MLP neurons of a small language model. Each row is named by its layer, matrix (up: input weights) and neuron, and shows model dimensions 48-143. Each number is 128 + 24 x the weight over its row's rms, rounded and kept within 0 to 255. Numbers have three digits each.
After each neuron's rows, "fires in" lists the words (lower case) most often at its 100 highest values on Wikipedia text that the model never trained on. A number after a token or word is its count.

L4.up445:156157130102149126112122082117149108135117116085149136165120131155128110127148115121142080167129113112126096119119132155155116129111199138112122134122163078134145166130118127142126116103142125137082143157170147091155123114122168088168157122086115164119127093114106137114187129077120141101
fires in: "as" 27, "other" 24, "though" 9, "different" 7, "if" 6

L11.up372:132124126171143098122101104119154109154171111151134123124104093118158111095081101111109106134169102116112161128119114130138115107153123093114139154134138118114117110151146111107088156079121145107159124111134099117173105115115146111124159109123135149164114181049141108089126153101147088116
fires in: "january" 24, "maritime" 8, "project" 6, "adjourned" 5, "federation" 4, "federal" 4

L6.up420:102122138145107125123137093140120136148094089129074088094124122118122173137122090094142125131164147112133102147114079108151109163098106107133156113146142135187140125103120166139134150118164104151165147157111159167147157128103098141137118131130146140094149096130173117123131164143089118114
fires in: "united" 19, "university" 12, "a" 11, "connell" 6, "conservative" 4, "unknown" 4

L4.up668:122170137091110100150119122127097126110143144126136145138121125129120072134084116181091117138143091130102118067188159122122117115148155133115128139123122107187154130125092153141136102129111157133111127083161138147123147097126150148157151158143136089165144140135129112096142124127124124117
fires in: "league" 24, "two" 14, "tennis" 7, "television" 6, "together" 6

L11.up95:110151104135104138154102165128158179165139116121166139119125089165138128090106142158141108146100146143149080157096091148123137102081104136143125154149138128131171117117118141117091182138165097137074118123169137071161134107148150111099120108161104129097116119139114139131128111164136141119
fires in: "has" 25, "have" 7, "played" 7, "was" 6, "may" 6, "be" 4

L10.up39:151124116132154093125088177133107164164123117123117101099131096110157143077155173127103086112100112105118115130153124114118109107124146117152128155085138109163129164117099145178122145142111127121110115083128143124099086147140128056147129086139094131145124100132141099122164126104144124149
fires in: "his" 29, "several" 10, "was" 10, "many" 8, "to" 4

L10.up660:121160107189151147119131134123127109115128147071167126145126151173138123093155126122116125099125146116121125112153099104113107153139156124114122094119158129132136091146141133129109123170160109171144160146123109109095123102105174117150117137147135120180091123149129133131174108086135111102
fires in: "as" 43, "history" 14

L8.up735:127130124168157103145113111115160103128105122112116089162118178113128100101179155123125056182176117123124151104128109117100146124135142156149113122118099157122139156149106157104091129142149112130175170142137124176170153139115108109140121134166161149095144125157109126096112126149114104120
fires in: "first" 37, "second" 16, "star" 4, "former" 4

L6.up64:126094134130150121138108136125102152110144140121126169136140100154149131146144126162141085102120088101149119129132139101086135097135100103117148148137181120080152169131125108152098124135092167117112116089148143110115127133126124119125129105170090160129147119088123145111093084078094132196
fires in: "however" 14, "white" 11, "education" 10, "how" 7, "hope" 4, "jacob" 4

L12.up35:146110154175153161116104097105133115096078121098137130104079135117127161126125098129114160166099140170125116140128113155091149120125142135143129165112100158169153116167128155137127149089158090149124150115138107177140102162099102095135142107128131117166131107124156122102097124142122115142
fires in: "school" 29, "under" 25, "september" 5

L8.up292:141136172090084123143110089092122049150168110144134113069100101120117164134114139141122117143114137138126112120090143121129144106118135087127132129133092116108153090109102165086136149113112161173119082157142139114057137125107084131166185126126109173153129110134148151131162150162085190106
fires in: "at" 37, "of" 30, "throughout" 4

L8.up451:147156137106099112122137099125130140185086160122138141130127151139120108092135083108169089117133164122118090094109179136150129147098114145096084092040159129156153105119129103084162107106139122153127161096150126136157126123132143110117169129158077140138152127125127101133127129177167105126
fires in: "her" 19, "his" 17, "an" 14, "still" 5

L10.up664:151110151108132138131099087123078138125117140133097112109093150122129107119167151105148120120117118098109138103146152155132149179081118131187133124086121148181113142127132080144130130138143077114143129157153111143084097142115129114124155127157152098146128092176125116135153149124122136126
fires in: "and" 49, "or" 11, "s" 9

L10.up14:117107150146112167103136129128139116122099115126137152116143132132196145121150200117138138104143133102093143159146159142119132116129113099127154111124126156102139139117135072083102134139147096099161111181079098142103112079093088139112145146125152149169121147160108121139170123142167151121
fires in: "a" 34, "age" 5, "article" 4, "appointed" 4, "second" 4

L4.up733:135122124141098129110117129152155125099097167125169125084105116183129107154152149170108162143076114135147135135116178124113097122120108112150109123161120126163144148103157086103155075159111131097130160135155159117136098088100134122145106111134125187126108156134135085133115127155143146123
fires in: "town" 13, "west" 13, "towards" 9, "or" 7, "village" 7, "industrial" 4

L5.up187:159148094113111089114141155112094179142110124131167119147150147138147097146172078147150137168126131126102112145110136148130151163116138107102147140152154135132107153147138181135156091105065128144102133148117058115111130092112158120124184178125120134160157137146112090144130132152130130074
fires in: "as" 53

L8.up616:142127139131146105104164132082094139155065145137126122093133115134157132125139066129141119105108147172114123104147137112131140143094120135094077131148135125121146101143136155081070100163135129102143178119116145131148128125123164115148150138094128128051111121149159130164145148146166147104
fires in: "or" 22, "around" 11, "art" 6, "artists" 5, "articles" 4, "original" 4

L12.up736:115128092129177152126104120108140103141117117135095161121138128094127155111106118119154094066155107105150115141122132140171124138105086157137132103129141091182144120161150130106106169133127066136107106155160127158140098151149113120134204137168144109133147113114142135157087140129159118130
fires in: "an" 60, "any" 8, "another" 4

L4.up226:140127113176118181116123106164130120150132122168155132132118144090158115141157158143094112126124134120155156105175133116180086102120133157145118094089114097108156117108120136118150103069133109156150077080114114131129155111095135175108147103122136098163149143135124139144076124149128124130
fires in: "south" 31, "number" 7, "side" 6, "southern" 4, "souls" 4, "group" 4

L5.up19:076131119132141108123143108107159119142105119125140102149161176138135132124127126141103123149126140102154151129145136179091123153122127115138114151097134109122151146130105121117107117131110118132139159132124121116135125115132136119088190146141142160114098124157134157145152132127162077140
fires in: "about" 22, "around" 9, "aleksander" 9, "adventure" 6, "addition" 5, "additional" 5

L6.up690:163096113106157139110112162123103115136085170151140127139126062131111164131121164131110119111140109129103083122135146132087157090120136110131145142118130128172123128129129117131131081184154093127092090130115148156173129152093074113153149132105170081089117113133102113159077117121136149168
fires in: "three" 28, "two" 26, "seven" 7, "he" 6, "japanese" 5

L11.up378:122094127139144132129153110103122121159150148102113111140135078141150118150157171105165111110099154145131131217110108144106126143112151138140115086158114151116124136086103089133074104135117094149116149163141111109132113096092134126149124141141122120121108093166125141125130095128121101148
fires in: "as" 24, "when" 11, "assistant" 8, "association" 8

L5.up350:126098102099093129152145163121084135164151135086162127154118152102099146086151124107105106134132105094146089103062129169133106130154111096085115120128106138128126122140118121131138119119155106148131138143125128127123145173137128145150134135133127133135121114134151140104118151154121130164
fires in: "january" 23, "john" 11, "janeiro" 5, "jean" 5, "iii" 4, "joe" 4

L5.up253:127202085111157120109124090135132136118112137114139167126127148176152140110129132117152163165159091114136118149142116149128175143157123119139155117116123147106101141112135125134156154109154118136118116129109118101145192152130092123181141132151157151104146117094141163117094151129140108154
fires in: "most" 20, "while" 12, "file" 6, "bailey" 4, "much" 4, "little" 4

L8.up326:118146181122113099166121136141132172118115103106127116124076149155129136109166150168101143165079138177139108129125131058177148173134139149086154097112140098126101122095119137111129186104120140126138146132118094109182116168143140161143091156122115155136121160129091109131062129133183141142
fires in: "career" 16, "college" 12, "collection" 9, "world" 5, "presence" 4, "statistics" 4

L9.up33:115114147130138172156134135100091150106099112091143138125112118115117122149149161133066108137108086119118109125132162159138115143104159185122149097110119133119136150114121156113109105125144135121112146125115148114144115127135151159112109126167086101168102180149109111134139114140087117143
fires in: "one" 21, "between" 10, "throughout" 9, "without" 6, "within" 4

L5.up293:138131088144101117139134120167138122136120145115184130144093122066101131104144116149112129135151134138161140155141140148108103096116115139137093154146132110105158137106106117085164120174141138107120142096137128132101152132095120114112124127129183079089126132175158124126134189146142126124
fires in: "in" 25, "all" 18, "near" 7, "although" 5, "of" 5

L4.up40:093133126098147092121112158087144125165118111076102101144098127166101143171122146142104134118122077099126096115085131101196117123117130130115103154122116135163122180133122123133104148141115163175136141167119153115153145164082176120159138127133141142117147141154146132141107170173144123133
fires in: "team" 21, "tour" 16, "more" 9, "tournament" 6, "moore" 4

L8.up273:165173104114141133106115122105199122133140174100100185088113147084135156148158134082161126139110113115132127148115123102119119115126099109148167128128127153147126129114118171102097126170153122144150104125178157084113095122118090115162097153061128111099116120134107109138128139149170133133
fires in: "their" 55, "they" 33

L11.up180:131080135141149123121110168123101164110152120115127166116142145137127111111145173128102153121129126131140162117160106088169086088154085134119147149121095131112122130131126095129154138108104156135109078145087127142171143126085137135156146111131157135154118106113141145153101134170142110104
fires in: "have" 23, "has" 22, "was" 5, "preceded" 4

L11.up268:136088146134118175131097155186133162116152131142138176092129141133135104081138141142078119125114137119085136103142125124118144143126103117129139160120099105149171151123146168122125103112171147159121125129101133128142113098115093100133142111143184151170101140151145139136133095159161111106
fires in: "is" 29, "be" 12, "area" 8, "born" 5

L6.up199:158146143136163117154110180148047114139093117121117126107154090141142108143115137128103133191154139094157152139122121152117176158130118155109152091114140119121118152146085136123066130157155101129111138148117135093131151116118157094114113137141159137127117139181093086141097117089108135148
fires in: "american" 29, "april" 9, "administration" 4, "adam" 4, "america" 4, "adams" 4

L5.up126:106135096125140157142169061085149133128116154140138114166126188143105112120148151113117122090124171130159148115125145132116139082122143118099126145086142105110138130117119150127082130162164124166139112114134171176149108146109181143149157158124146126081112129104121111155166132138100102134
fires in: "this" 33, "division" 14, "a" 13

L11.up555:095095131136115142106132144121177105145159124124114112123150161121126146136126127168072172147097103170113153134115081135178124121127097137118106099109095124130142105146118107116104143118150146171122072106157125136166130110137160167160107175146130155099132103134131090145126113161139142070
fires in: "to" 20, "would" 11, "was" 9, "by" 9, "john" 5, "june" 5

L9.up671:124154131099096110140172167106112133110115151128129143107122140112100120142130135090125139117129128159175144098113123105071141103137125150161129176107132144122126107114093120114149142141125095171122104142145144106139126151139130120133138160135113128161135154142156131109144170114089131141
fires in: "released" 14, "the" 11, "from" 11, "release" 10, "demographics" 9, "length" 6

L8.up282:148109151083113093105148087142149108137130140130105125097101148082166136132121149165105125127144132130198130097143124132126155125121131125121149164160124104099136122151097153126134153145119179131128113122116132104057152088179115139134110108141121106157104115132155124093132156155140144149
fires in: "after" 33, "across" 18, "about" 7, "able" 4, "of" 4

L4.up462:102180134096120127104129109094138130139117137130108130124096146096087159136105112133166111163126099100095094136124123172139071159112107145073139129138154136113159171116124145168157143129116154124076117171130098087147135074074112149171145156153142162144105134111121119106104159131141141153
fires in: "during" 45, "district" 9, "different" 7, "dutch" 4, "done" 4

L6.up293:104122136147117141109124148160155110154092147134133135080140113107074119129162128161125107078116096105138143130140107141116172123120124126115093118098134170137126140160120139149116127131129108126131109100144074155163111128072085101089125143128112152151097106105107102140093096189177141137
fires in: "would" 30, "could" 7, "to" 6, "missouri" 5, "kensington" 4

L6.up452:134104150098067143135173115066111105132102142120148104125132165097134129112117078145159130152128112146147164148149133110139111103145115149130174150133147170126132103160091158097125127117120122126175160123146097161159154154140114147115106139099151116094171135158146146097155109137139117139
fires in: "university" 30, "unknown" 9, "all" 9, "allowed" 5

L6.up522:147112130152092120121117109123116139140135157104100109169116136121112137102133155151105140124143101148134091118111144122117162085089093141127169091119126115141107115102114138139175135126126087143121162139140158057155133145148096167143116136104134102114150132155115131139109121140135119152
fires in: "season" 17, "area" 11, "some" 9, "areas" 8, "like" 7, "never" 4

L9.up520:110066155160094129182137138153154169127130152130133124138167140118151140155109178144135108119157109174152157108105123122118154124132151125101108117161142178133147082114103147122135095108131143110111105103130170136144144159157147115103109126115129143160127110119124139152101151070125119140
fires in: "new" 32, "country" 9, "countries" 5, "newly" 4

L9.up347:154156146122140112165133110122128140142074132125148142112136135154135102130139125090114132112076105174130122109124149123116106155120135121139128139109086069191114099122132133136092125153139104136110110119114156108148123144099164126103103155159165134141100114149123094107138163152159142128
fires in: "or" 43, "original" 5, "maritime" 4

L11.up329:148111149118097150146092153135153149136145149142135143109187141114142128136118095130122127105124104108123156174117137124104181098082123106129116119144121143135144113118106143110129158102145137110122101121122133125032113129126155142104133136133132151181160180146148067108158111132163134126
fires in: "of" 24, "at" 12, "attorney" 5, "college" 5, "in" 4

L11.up42:137068118123129132175113133147140093124087067090130146125098121147085116156123149148098124187147099126120163132125114095123168147128136170154121125136189115132143115141135100083139129077143122129141094120141140174080210136112122128141129154149139145083149117165091152104164139114140149145
fires in: "after" 13, "of" 10, "near" 9, "women" 8, "would" 7, "where" 6

L5.up609:137088119101140095127138112123170106176144107104130132085158135187099139135152144150093152123123072131115123142108136110129117159101127097109174117126120126106149106132111086106101119183106137136119091100147077112111135130157132163069123123145126143110111136148125112172093094094174114129
fires in: "their" 27, "but" 19, "would" 12, "born" 8, "date" 5, "book" 5

L5.up464:130147132133104114148095131138095114155131122143143161144079103170120104145099128134122155134133106088196112091128175100120116133129145103135138140105169110105068122139092151103115113109158130188113091129143141103110108145157123129118115096121121112118161140182141086136111124160142184129
fires in: "league" 37, "college" 15, "de" 7, "george" 6, "coogee" 4

L10.up359:152152138129115122155066150143126085159123140129106177110133104174136176142130084130110146117146144148151129124114140102100115159130171129118159095149120127102150130137135143111122139135118166111119121140144147163125092138144138122129121140155143114116127170145138134127132141098135089099
fires in: "united" 37, "university" 15

L13.up659:133136136117131108108121117135143101135103165112136102125133121092180118101132171144101132177153116105132108106120202174141147096127097117176111081140146157101126133116139115151133131103198103145128085092123154146111100129095075154138151148118115156112156136118113100137161176150106133181
fires in: "on" 30, "in" 15, "s" 14, "for" 8

L6.up609:155144096131136116130148164110167160107165110110085161097119133151138142103136167076168118127137120123120165147108091135163136137103144142134136145168138124128199107144134094123138110074141067119117091131159129123125126117106123099093158140095120082097148144173147112148102117143112103129
fires in: "their" 44, "aircraft" 6, "property" 5, "confirmed" 4, "airfoil" 4

L10.up504:135155123126148161119139140117122146088106189131149133136095099163144136128069125132127147123132109102107135141124125140140136162140125117144120184122156123123145146135151127119124106106123136143114147123088158146128096069097103150169119113129098160174097148126115131136167123131103114153
fires in: "during" 45, "durham" 6, "urban" 5

L13.up339:137175152125154120171090129101103113134129108112154112121107122124169135083133110102146138106114150099154104119100110164130126143141160114126173096099141129147133144139112129143093128126110132144158171107161131151115128118088121113122150109115137128153106152159176097105145121129135080130
fires in: "other" 23, "as" 21, "s" 15, "male" 4

L11.up99:146152139102133100144113120150151148127154122113122126163116119097128116145136133142128131165097148112121103154140096122171127155127150128132143070164132129154134155111127125144145111152110115159124165114114136127158197158105112144138164140133162118110170095176152062133129143127159088110
fires in: "to" 23, "two" 11, "become" 7, "became" 4, "home" 4, "took" 4

L4.up441:118122154105127067143143127129102129120061156104101111130125166110103124185140111106108141129106135122140128135182134073092156112113110111098095108124145164128144098131094130118122113150120151144117109113174086110131168125099132177135123177103132123149146152123156111131138148143144106103
fires in: "that" 22, "received" 9, "review" 6, "reviews" 6, "interview" 4, "called" 4

L6.up95:109102111140140126079122123134129109130086096101130110101143059129142141124117114113110143115141117110116106166115169144170136122056151112160172116110088102124136135088146115112094142135110144113127106126133129132113136125111138134098147141087152178112137142164123162161121164162114132113
fires in: "there" 27, "together" 12, "were" 5, "total" 4, "throughout" 4

L10.up268:095111141099170105104154137111129162110106118146143126144144113111155134113142139142112127145106143099115140131111166135106171149131093127126125141144150111135168092128143164107124135154150142106107106152119127132155163135145187113110135173110131132156142168127129087109134111129103083155
fires in: "a" 40, "presley" 6, "after" 5, "about" 4

L5.up27:144113100085097137143135123134135077141082127096146118081124113106123115063134139130121091150105138181119148095104116127109129157128107234145120153166167151149136128133083135101170146124125096123136091131146162132124115144110111158177180129140081140082162106119142108179101119109152130142
fires in: "during" 24, "before" 19, "between" 19, "following" 14, "born" 8, "from" 5

L12.up109:164154114138174160132142114097131097136122126119137145170080110120125113144125062131066169118146130132130133123142117111087115056127089143138104166160136117144160124169130128159125120102137126134120108098178143123136179099108161149105136156133142114171124150115139132131092130143161118132
fires in: "that" 48, "addition" 5, "2023" 4

L4.up61:105074112149081122147126113117137103141111110120100109129090154203111131141164150122147124124137129144124113121135134136122225140129156129115122174147159158093105092113105194144113115123124096135142135114150164133120117158145154104098148130127112130139158123098135124163140119118118118089
fires in: "states" 25, "system" 21, "scientific" 4

L11.up492:100080126155141130152114131119109141130120155089171122120114125131145136120132150160137138159105077137115138129147119123136149112133147117179138149123110154114169140148161133148176144153140135110125106116164108143108120134149125138120152077160091125087107123165106174123071132104098095101
fires in: "such" 29, "english" 13, "czech" 7, "unknown" 6, "european" 4

L4.up557:093125124157120118177103119107158125142134118099130117094086110178163159148117139126134159102115117116126156128117120081106090146124125147114097132138155160093157107109162141107135147147155199129131154102119207122126124122133135123139116076162175125098109154120120157061160143145136128109
fires in: "year" 23, "united" 22, "national" 8, "appeared" 7, "appearance" 5

L6.up532:113100105127127074110116105109115135130090168085142127136149101146115066102139123168075107133163139132187130130150151147080123141126134130142148130090079097165104119087140137148156133082169157092157150126132125145133119132148107180173158146080146133121129124158130153121122126141083112142
fires in: "s" 36, "john" 9, "by" 7, "jimmie" 4, "w" 4

L11.up613:118172154107113150145102102120141111177134092106112122170125085118139136181187126109143140102120082099138158176123120123107113130098130090125163148094148096130097096101117101102111109112118129103110145125104134094106108177169117174161097125134138131138113155168117121114135165088113106161
fires in: "and" 66, "because" 8, "level" 6, "while" 4

L13.up648:077134154148165126147122095118118111164099103111130138121078168127130168119167182131169156106087121083130149163164102084133146114110132084135151131153147089110096130158137134112119155155147189126161125104140126147161149123162134105149132107124098121145122128101080071116117142117106099083
fires in: "as" 26, "states" 7, "ensure" 5, "years" 5, "elizabeth" 4, "projects" 4

L5.up237:162098122124102109152093151121107090098120149109099102083145114126126147117135094103111125135114113112124132171115134123117122128118164089119125157130120134124121189124135192098101082103119133134137166121146126129164135119116105151110108112077124120070119142116127108112102180097161151179
fires in: "former" 17, "june" 14, "march" 13, "other" 12, "three" 8

L6.up294:111148121150141159147119139118063113134122119147146142108123163102140142123138079141130100198091141092172145106120157121114125127119113130142098105123117128151138137166123191100138114127132116129125145162132134105117091130159101136147142155128114114151167157143140155114148115140138133100
fires in: "of" 34, "a" 13, "de" 7, "film" 7, "in" 7

L8.up35:125113181114116151080127129118115158145091118119059083110103134128085145121157148137114135212189126125149193123114153106117108135105164138117144117073092121112110139149114116125127123105095140100139160141110137136100132182128134126119134160134138129141117164126126128096178156134134137113
fires in: "career" 31, "votes" 9, "statistics" 9, "information" 7, "details" 4

L5.up421:156105130124157162098133114166137118131141139172103123127067153093159149133138116148169129141124071122145130135148089140110128130090140081108115110095126149123128120120068105174121076099134114102122128150163135126179111166123113113126134106137126126122108165155106102118131156148148127169
fires in: "and" 40, "would" 33, "to" 16, "who" 4

L5.up681:155137128143153164106111155115088126137104112114118119144103129106161109118130136099107146147156121146155096128102110113101137103104139159189119163143154117147175131151108140123111109153147138161154145100133098147129151114146121148132143171113115170129174167138153079150123133112157135129
fires in: "between" 18, "company" 13, "companies" 11, "born" 9, "competition" 5, "sometimes" 5

L6.up189:116145138081146117104101081093110117140134113086128129125117140160136114141131173098129148171155068149126120160145134126136146116140171130134130150146156134160099142132140138081137103173178136118112143091142166132130126106162119109092135115123152137157122141146160094152136144055115100136
fires in: "south" 16, "most" 10, "throughout" 9, "about" 9, "without" 7, "first" 7

L9.up174:134113104111150165105123109125083171163099120125094125183113113083092121146162145118085124112116124118149158086104128161137104120106140104146128100143137146161128143118106129119130145178112128103151126109112167131146163104118168135149138146165131131117118112110106107126115165109128115140
fires in: "born" 27, "april" 16, "married" 7, "died" 6, "his" 6, "apr" 5

L8.up25:198148106129155081115101113144114133170101094123132139191081151146122152144158123126141163133092097136108172146133099130132159130118137117139121097115129148120105142174104120133133095138125161154074088140121087119142069129139119111161069120149163120157084125145126077099122134145117103136
fires in: "and" 30, "but" 25, "third" 5, "while" 5, "channel" 5, "many" 4

L13.up767:128122119109119154129091084113117108115085114126165135111198160112130114113140159097124140147144112167134149126088120155097138121094087108158136124084162105157140129148096116110136134140184188110126143136152119147144126171140110105134112139146138090098143079121143169125106193120142136123
fires in: "and" 16, "only" 14, "while" 12, "by" 10, "for" 7

L4.up544:120111130084153153140110120100150092157146093129136120125150079162120113129106158118085112122119096145144129109139135138128162050116124151114125137113161144148163144111125106143167115156137174162104139139121113137118169111130165151127160124123116128086133125112092114121086128107151163146
fires in: "between" 33, "building" 12, "to" 8, "built" 7, "children" 4, "opportunity" 4

L4.up306:110101152171080131113174087087113133135121134129162109142155103108125111122167106102127131122130143122128131094162142126125145082175113147108114122098126154110109103096149126118056141110108125157141134109142132129095136104137185120131126137124182100123152116118135136124148079131129142135
fires in: "such" 31, "e" 12, "much" 9, "service" 5

L9.up131:151117127097110146156106131088139103127171126134116154148131078100135156129129089129137128114109130097126126138135127147115091103129115104170135152117149149162123122165118116112114118108102111174115155111138188141155074130111115120134115126100121120070159090172147104126103132117129124111
fires in: "it" 33, "he" 18, "two" 10, "when" 5

L6.up425:147128121125092108144064163169126119177121124120135131130131108069128134069164124144092124100131128143129127149121087138120116129097139137144108159193113195119131122139089124119147128109124111111140132147136114142146136130121144129129120139138121096113093122080106172090089136190087138166
fires in: "february" 21, "later" 19, "june" 8, "july" 7, "november" 6, "august" 5

L8.up572:137146111109129143156132101139131095161092090103152111116105108082155153110130151091144108123168101135128110139160106106124109150127119111160121141097113136167134149127140153129104117113081140124152109121142106120125154086155066158177107100125146123136150106125161144135137191073153143093
fires in: "several" 13, "any" 12, "many" 11, "most" 7, "throughout" 7, "until" 6

L13.up736:122119090137126092170090109136098136112155105143148093144107117142114146127155080160120136153143150119126161090118118086107130113153164123136157102108135137146105145190109125147078189108103143132097080112125103089118148117121176123172134131099110165133120132144123116128164129145111130099
fires in: "is" 16, "that" 13, "as" 10, "have" 7, "i" 6, "you" 5

L11.up436:096112085129143136125140132104099174114146121140087180176110082130141116133149140107118108123121149123158118137134102117128116157126151123107134109088140131125143115132088126117096066134169112113130129118107141119108105185080135138115117162135141177131182115100149099100119135166141158145
fires in: "the" 86

L5.up327:157130127138154134141144088118088135132090135106125131119111105129142088115149127131112115136131147106119081129135150109151116109103098043133115138151135103109158164092075142145125126164113128098134166168129163083109137114079115102167146139138155133097206112144181137118116140131143132131
fires in: "the" 24, "received" 9, "member" 8, "receiving" 5, "version" 5

L4.up64:112125167111111168163129105156113174146120118098076130146091121087103102122150138137124153134144121117159161132103102127187162140130141094152152115125112079145132119143127112107157128192154162130154124148111095141147095120148146101131105108123141144168120120147118101123094120119141159124
fires in: "early" 19, "charles" 14, "career" 8, "charge" 5, "earned" 4

L9.up225:147134115144127108133163142124082118144096171162153148138104109053120139121128169131148139174108098110167069142143108150131150184109091115102138110108133102145115110102111166141109152078160074155122088167088169125095110144124161155104118102134105143119144114124131146108128163120150131136
fires in: "and" 39, "university" 15, "river" 7

L11.up525:175123150127121078126137147141139109119088144128110152154110136119145100124146143074122137148160073135154125113113129086129133118123077123137173140104172162172135126145121131174132087083167093130147091135149118103132146129110075126134122116116140121141151164117139140143190158181140141136
fires in: "the" 68, "they" 10, "no" 5, "there" 4